Weights of a small transformer language model.
Architecture: RMSNorm before each block, no biases in attention or MLP, untied embeddings, normalized queries and keys.
Training: 900M tokens, 6865 steps.
MLP neurons of a small language model. Each row is named by its layer, matrix (gate and up: input weights) and neuron, and shows model dimensions 576-671. Each number is 128 + 32 x the weight over its row's rms, rounded and kept within 0 to 255. Numbers have three digits each. A neuron's up and down rows have the sign that makes its largest values positive.
Before each neuron's rows, "fires on" lists the tokens most often at its 100 highest values on Wikipedia text that the model never trained on.

fires on: "="
L4.gate1292:156121141094128119101107120163105160098115107155136181151146133202166142158098060119116140094091126185140101145203097117164091098128144151094148074128141122092142134122075178143112129080095145094164222096104082129192136092101117154210079103082096104116171114100105119114131100119137094163
L4.up1292:115111157124138121111162159101116133126134118156090119117112115145170153143085143101131142149078133135113066093130081156077134123138148150129149095151063125144159153147140136122127160098149166115157125082128129173185085106100148171148130079109099127133082098161168072070106097190140086137

fires on: "\n", "\n\n"
L4.gate1081:059131104128182113141147186136136121129179134105175063143126129160133164135196148094078086140103158181125099089136119063129100138149137091124124136161112080106124177163123151212133154110143107126133122123109111148141174134128152117156097092163139120102086105168089169139150084145132127130
L4.up1081:068130120135172076100149141118158166148120109139177116112154115168141147110205137124169065130117137090097130109171135115145122127158108128072170149144078094143131129177114165152130116084110199111124106146118176102118159069117120125128089066147106144143113099125070116137134154139138088148

fires on: "-", "th", "h", ".", "hi"
L4.gate2153:099173102109126138161096155112116145150121160090140119140096123127119138200147130072092084168156115108193167163143117185143136146121128130130111203097162091131192166166081163111139081131127138122143138091047124088170142172130119171163129107122077085086103094111122127203134137202144112247
L4.up2153:157099092080097091130153158138121101146171171146121148107126128110104121125132103189122107083082187064098040103150144155206079101183172149120123160145115144097191108152152161130204108161111020149174159133175108111106152151159202105194107149117138098102077095114150129131150156079114122156

fires on: " a", "|", ":", "=", "-"
L4.gate3451:143081137081171106069155119140166113197131111105101061145119076111091079157156094109159053111164082114123096100057108116145094122113039172119135179082127137077150145130129170122109143108193077174142093114070114111150160127123144069147148134145114153157159142118149114145089109156066114093
L4.up3451:120161093139135160083100131123106121196146136096107087091221101153089103127127099137109137140144133113129096097113126135129191086096089127162176091144141174140131150155142152155091157099130091213108148117078134115120128113147105135112181128124106135122123155114062108083160157139086135128

fires on: "\n\n", "=", "\n"
L4.gate408:122118097068096142151171087137118137152117174123135110091133193183156156112140106126111099136156085186130177140135080069088100114204168122131124150149158137094154141100111097117092158119086209147134100122107115138148125132086148197143112125107062109129139085128096088159149104150085083147
L4.up408:070183111087099086154183186091147190127108174176170124090102106159113155116162168144118120104130137093117101116160102115090191116178138119084167106095102100107164169149131103096124087113038151134120082114097116138173155108106142179160080077090160087157124097080068167101172134167123150121

fires on: " W", ":", "25", "e", " Dec", " |"
L4.gate3215:125096106170125073167146144136100116093151110108087183139116150119077125226122097099129135132142152149149103105109139154103130097190154080141124139133117117143117132126171170069102065108130108060171150150122160147125145173093155076125146121124122122171163121163156147147122136141152139141
L4.up3215:123118134102183185056127110099119146161130034107144117100153163130096099103099154166206113087115165112116125183114121101153125081107157212085128123132128118108112094094110114135124082139088124161159081120106140138132099150144116059114134161124115134127174116081151148127147159125162155151

fires on: ";", " listing", "Results"
L4.gate113:130151059139145123128157092152157075110114146086155117133128104198151115099126108084092112186142105091108124063139136143114137133060133151134125111089136089148088157150179095099115130149168112102157173142150136048174117132133097121126133073182151123131157122082110107088166134134121117103
L4.up113:101072085138136095129141113090103157138187108118123138079111105076138118122154163174158191101152121130181127174121125123176122137150094165136099132096122080158218141149162146140121084155174126134135128071124148117107117120138149104109155115109145124097062183124169109138110163148154138137

fires on: "="
L4.gate3324:133113160164184087119073148171135145166120125104108136146126105090137149113166084136131144138159116079119112143142131117126109136153142132205151125108191114072148198125099137146115087132075163115172149150105108146100141114053112117143146030105120107109141081152108212167125103126080060137
L4.up3324:141107137093106141082177169154089149148177136087158114139112081070157143114067133127135074166092165140083048147130190131084166083155155143126154142107109114176123157084148115138139154143148155167180147159161182099145198141079130135147085075151074160112111123063068133177102072183161136169

fires on: "\n\n", "="
L4.gate2537:145172061142161109163164150183175119149141085143138111112133140130081086090183103148129102140137168094084096132163139138124108089165170138148101104146147097153171126157100189159123132126062101096197130162132161139127177061167137159155134117121195135135084086138089120108100078196116094082
L4.up2537:092127063132132130122152143150135104150097077148188133090128155168146137155142089091161097088140090094083118170118134116139105102160169112144169157144135131142214125125123124134175096145128085125150117133133136122140147085097165128117119106115125115121068090124014113137070093166112122113

fires on: "s", "us", "ss", "y", "iss"
L4.gate3955:143064130116130121139124166091111136127062116113162123092165121109158122114153125122151114164104103194135151202170167129178113117177188120139184135095161122160154204064143112092120088118147188120129141122165092076119065155104117127127137147087148133160129083154147091127121146179113107117
L4.up3955:117108132119126138106133154126146151144127080105091156095154103089116179143140080151173128140138125106125093190116129107100204105116118151084117167129117165144203106129168101061103186092146109088141104143172113071078103163096160124131107140096072118167189156110039200147135085153126163042

fires on: "l", "ug", "ip", "z", "p", "n"
L4.gate1317:126139088087153129032160157120097153129113134182144109163121157091129029132151144074100072112129153113140120095147138135130125159117136090100085092092130115144073113105076121126145162119146095137128125142124093118112096107100118075113105124113053147126095104142125097162138130101141133150
L4.up1317:173128126142124096067142146148110138082164110105094108123119116181165102164107174150124100148135181114129121093146125109057175120129120107191090144150110138125132084117106118146104234068151091116118200180102168104150161113112126110101158186146136133131108085142158170085128101104192112093

fires on: "=", "\n", "\n\n"
L4.gate3994:049181116112094104149151128128170168154084100105167113110146142165119064114137159056101089126142174151082112176144151083088128111191106119103167135155132139152170172102102099134107111123129133136118077072133129117115133142142131113127163090140141092114142110107118167159092115146103066117
L4.up3994:086144131198109069161138163059157150149103117109124097145167138116145149131128155133090085109123111100108093117105120112117168108163086100126127079118150146180176095117149171124143126092070184063151076082117174117169136108127118152130172113126117118115068131156109135117139112119102084195

fires on: "-", "h", "ing", "t", "hi", "th"
L4.gate1105:131115142171140151158131150081131155169184149116138166067095183160180137148121096147031138130177193078131104113160151096043123120147137069183157167164088141132175099107127067161109112136093097145163163168154075108143073179105146132110113133114159144179141116159119065127138150103115143105
L4.up1105:097101167075155148137085109090144122135072087130082130129143116138122193063088106107123139129102172052157125121109148201124083144140093115176137138151063099112141077108132134111122170174078101108220113115152095151162141157125139084084152181159084128131119153133099120107151152082138118162

fires on: "="
L4.gate1994:071176121156092134164172145099201106148108088132187167100126123108097149137115110090101124124102120143128061145138097116160110129184134108102178157139122129155148133149178155131125168156104107128146172126116135122109179084176152187152120126111121098165113103134087147158131105164106120087
L4.up1994:094156161132109138123151167119181120122094043139177153159107137104154117141116150114119079156122142086069100109124134100118167123149118132125168170122096139150161103132169138143089105094059131112163100135132197166130149098121116192169087085099141098151114104127077079153120061121136157147

fires on: "|", "=", " |", "00"
L4.gate1849:153116072120137126109111062113097131102144100159150142199081118125121097178178211136190123159218090129101134138074134154152107091090133121119085096152197150105120142140195134108090127123139181176124154128103197113136107185071144071182124159166075109105166107139114110207107092149122122126
L4.up1849:148161191161077129128121107100159195163145108094109157128176147137137165101108093081151133124098141158089094123115136116133115098193065097125143155163081140174137163066112133134106153164091141149116127182071097106145131099163101185114155151117144146127135116135118109155128188115117093141

fires on: "-", " and", " C", " L"
L4.gate3346:190178177149151124131132176140137106123184104108106174176135097148079113101128132063151121107158107120087120147128138084170087095080153111089094110129120112156172105164143048129134123218093138095104206135164123151139110134140140112091111112167161135113187099096127127042145141149141136074
L4.up3346:170166095103168163150185130127156132093147110111101210140131145201057090119120126087147179122143128071096151125090134061149099148088143112119159141127130134167183122132107051147127091200109135090059191174163158144098128127130133053118118162162139125077117109060144053104133156136123175116

fires on: "=", "\n"
L4.gate2576:076193109176172111164117126177179160127075109084167087177148134177143192143170085107125020127173139155079093107139122112142080134159129096133192144164114115118147094178137118194140141093134107095143098174130154161130144131131113142170135120134128114144100170105074148098130107108103092146
L4.up2576:107154086141104106131166155105221101126129124131198097148117138126146151167143177103118066200107108113112088133148152121132128146109153111097151127122112150128130121150172165145120131097049121098150107132127152136147151148084119207135089131104130091080124084116037067148070086138136137126

fires on: " of", " with", " Miss", " the", " to", " for"
L4.gate38:164067120107134145125255144051187098181194137143147093117159142156155141125078091148109124148119088141127103147112128144137149095135181164164154150152118148090127110155095155101145124148052183160166138105079192107113147136107151097108121088107152184124104130113135084131112119090146158171
L4.up38:077179144150140111149145096113116110132089084171083167138152099099112128169157164146234112140206118050123107142105069138124126074125124131109124131103090147100136129115196093115137101114190161178129073095205133133194073166073070173155122114094100107124134153142148136174138155185111165103

fires on: ".", " n", "th", "k", "iv"
L4.gate3790:141081058126052154159117099090090169074099128111135167122163082147111092150177188069108127136153206142183107117130101093106203157181166130039160185129112124070114095165161132134143157166114118117122135167119083151147136125119045155170111110074130123126172173175151136122163152179132138203
L4.up3790:149124109229140137129136211127136149130155165141102121077105167183124172087151132117084104120081133114123060129143134175175179115103093192137133144107196057121131084162104128088131142136143111156123114143114107154128151112144163130128141112087056132117105143102100172093120091106140139114

fires on: " of", "=", " into", " to", " for", "ie"
L4.gate3313:098107163153115175077153139100166117132138103081168085096110144088121139099131127102088119112121172128152139103145079120081141090105141138134167151179118097128126158121158102102091081093149169113174135136087149182091143164131120122138098135125077114147144071148118114136135082152177196038
L4.up3313:054085096130074145187169100161134145182140119134126117160092074134113093140138114132172133110179081087156131157093145145102150097122124118124089146122113136080132138136143123197118115183110115090084102120125131135133115126138074066129095128127114145125140099134128111104146145155091144073

fires on: "-", "L", "i", "ni", "t", "ern"
L4.gate105:144195098160135166119115150074137122152154154154109095091149170173106121078168128103136122093177190137164163125150097123083130108119156094129128065141113138084165106096106118068118125032126066157173197128161150131163157097125140137101098149126088125170149087131205121138149140075108157152
L4.up105:122054148164116161160151114082132095091152094138182122145139137117094155100162123123095173131134108096110125131130153093131127170135135146119150094141097109154109141168164108107084089103063127100155118116145098141116136117169143076095149182108136107167139119122135195137234126086113107140

fires on: ",", ";", " as", ":"
L4.gate2712:164151138121132150096125112107111094093154141072113079121081107131167164204128065075073076190156151060104143150107075143097185155139059131190106104113166120109121101082114137142113122095087120163170175113176088121131161079088121106221175119107197141117124114149099127096158120163117144109
L4.up2712:137189086127130117103120153104113133118131140133169115109112125105135121158127166115133125092112108142182176132148113140080099100124130184133062127166160146168166115114159130153119157087079037124122168077128178076107086110062124162126172133132186117134147193130095105078136121115135109142

fires on: "-", "=", " to", " reached", "–"
L4.gate3449:136092144180059133128148194130147107104119151134099110159073062088092094161104193154139087095128105138151109171165161145114087030133169119089089123134102125161143128074164047145097169162139141100130180122118120141172174175070136132115054120133109119068124114119120103132151100154086115128
L4.up3449:112160152120098074081133086098125149116145103106109144079116055128095078111140150163139093075129134086045179142200108111109149105095076106146123132141084095106120159088150113162089156094109183091123158146150137130081153103102095138100084129157162106138094097152193141135154129080142151124

fires on: " to", "e", "ry", "n", "p", " in"
L4.gate401:143099135175066176134160173160117114137131154150123159160045152124175134118155152141111081073186146175103141142135113158153149127138163118146176135080144104149128161065056120113142182121151094131088181147056124109112143107143175129140121086117084158129191118196214160078063070175141121143
L4.up401:118132162164121087164176107136099124136182125154117124153047154130108123144150123119129133119129143214109122124093074166113189137165116104176165142142110107143164149100085135101164143135193095119115167146103172072175064124153113137086164089192120162152107067196164150048089074172134199116

fires on: "\n\n", "History", " circ", "ama"
L4.gate2799:139101147118114117160139098134116106128106161155132109171125122161149105133133069079151132121100147162128157126136128130184159059178100161127096173104122098169111119110122156155117129170032084174137137151090121136164134081160078144162099190115136117143135118122110156149082121099140155074
L4.up2799:134145105091090130134161167098147166126155099121126133140137133136150068162113111107141125187164109103133196154181135122097128148126118071122117105176155166177089136194112111127103110092108150141082164144193108123103148075101077101204150114154135133122130167171156122111100169156137064118

fires on: "="
L4.gate2425:090132108112165149141139152160153080102140104143209091107162107184147152157126132128106079091180140094084115132126079133135069034141155090150139114173113124110153098131158144158208124120153125121134145153118123152132165113170118156146163073119145112162121131117059145162157127118117084164
L4.up2425:110144125087133132146147169160158094098120142171217112145151105137094096198167146155136095120150162113082103103126097131076099105143099114157108107154069121126172162147190165146165125122115123119139151144130147138149150108096113191125119070152138070103097126066040108161112080118139122178

fires on: " the", "-", ":", " he", "="
L4.gate3829:067072125210126153132128123145086086136155151149144118104110074090085119134138183139129145089129105112122098085127071137130097127145108137131138123160160127149131150115077126089113107113159120148119148152100092107178164114158112050060110130144144122111100151154130129103147107140094131149
L4.up3829:111148111155128032079079143120108099197135112129100170168140073107050122136123148106186135079055106116220107136141051138125138178111090166192100127165117100128173150129116150119058118076084107096155117149062152140086089103110074130127161119105065108127124146131139113184119155153135112157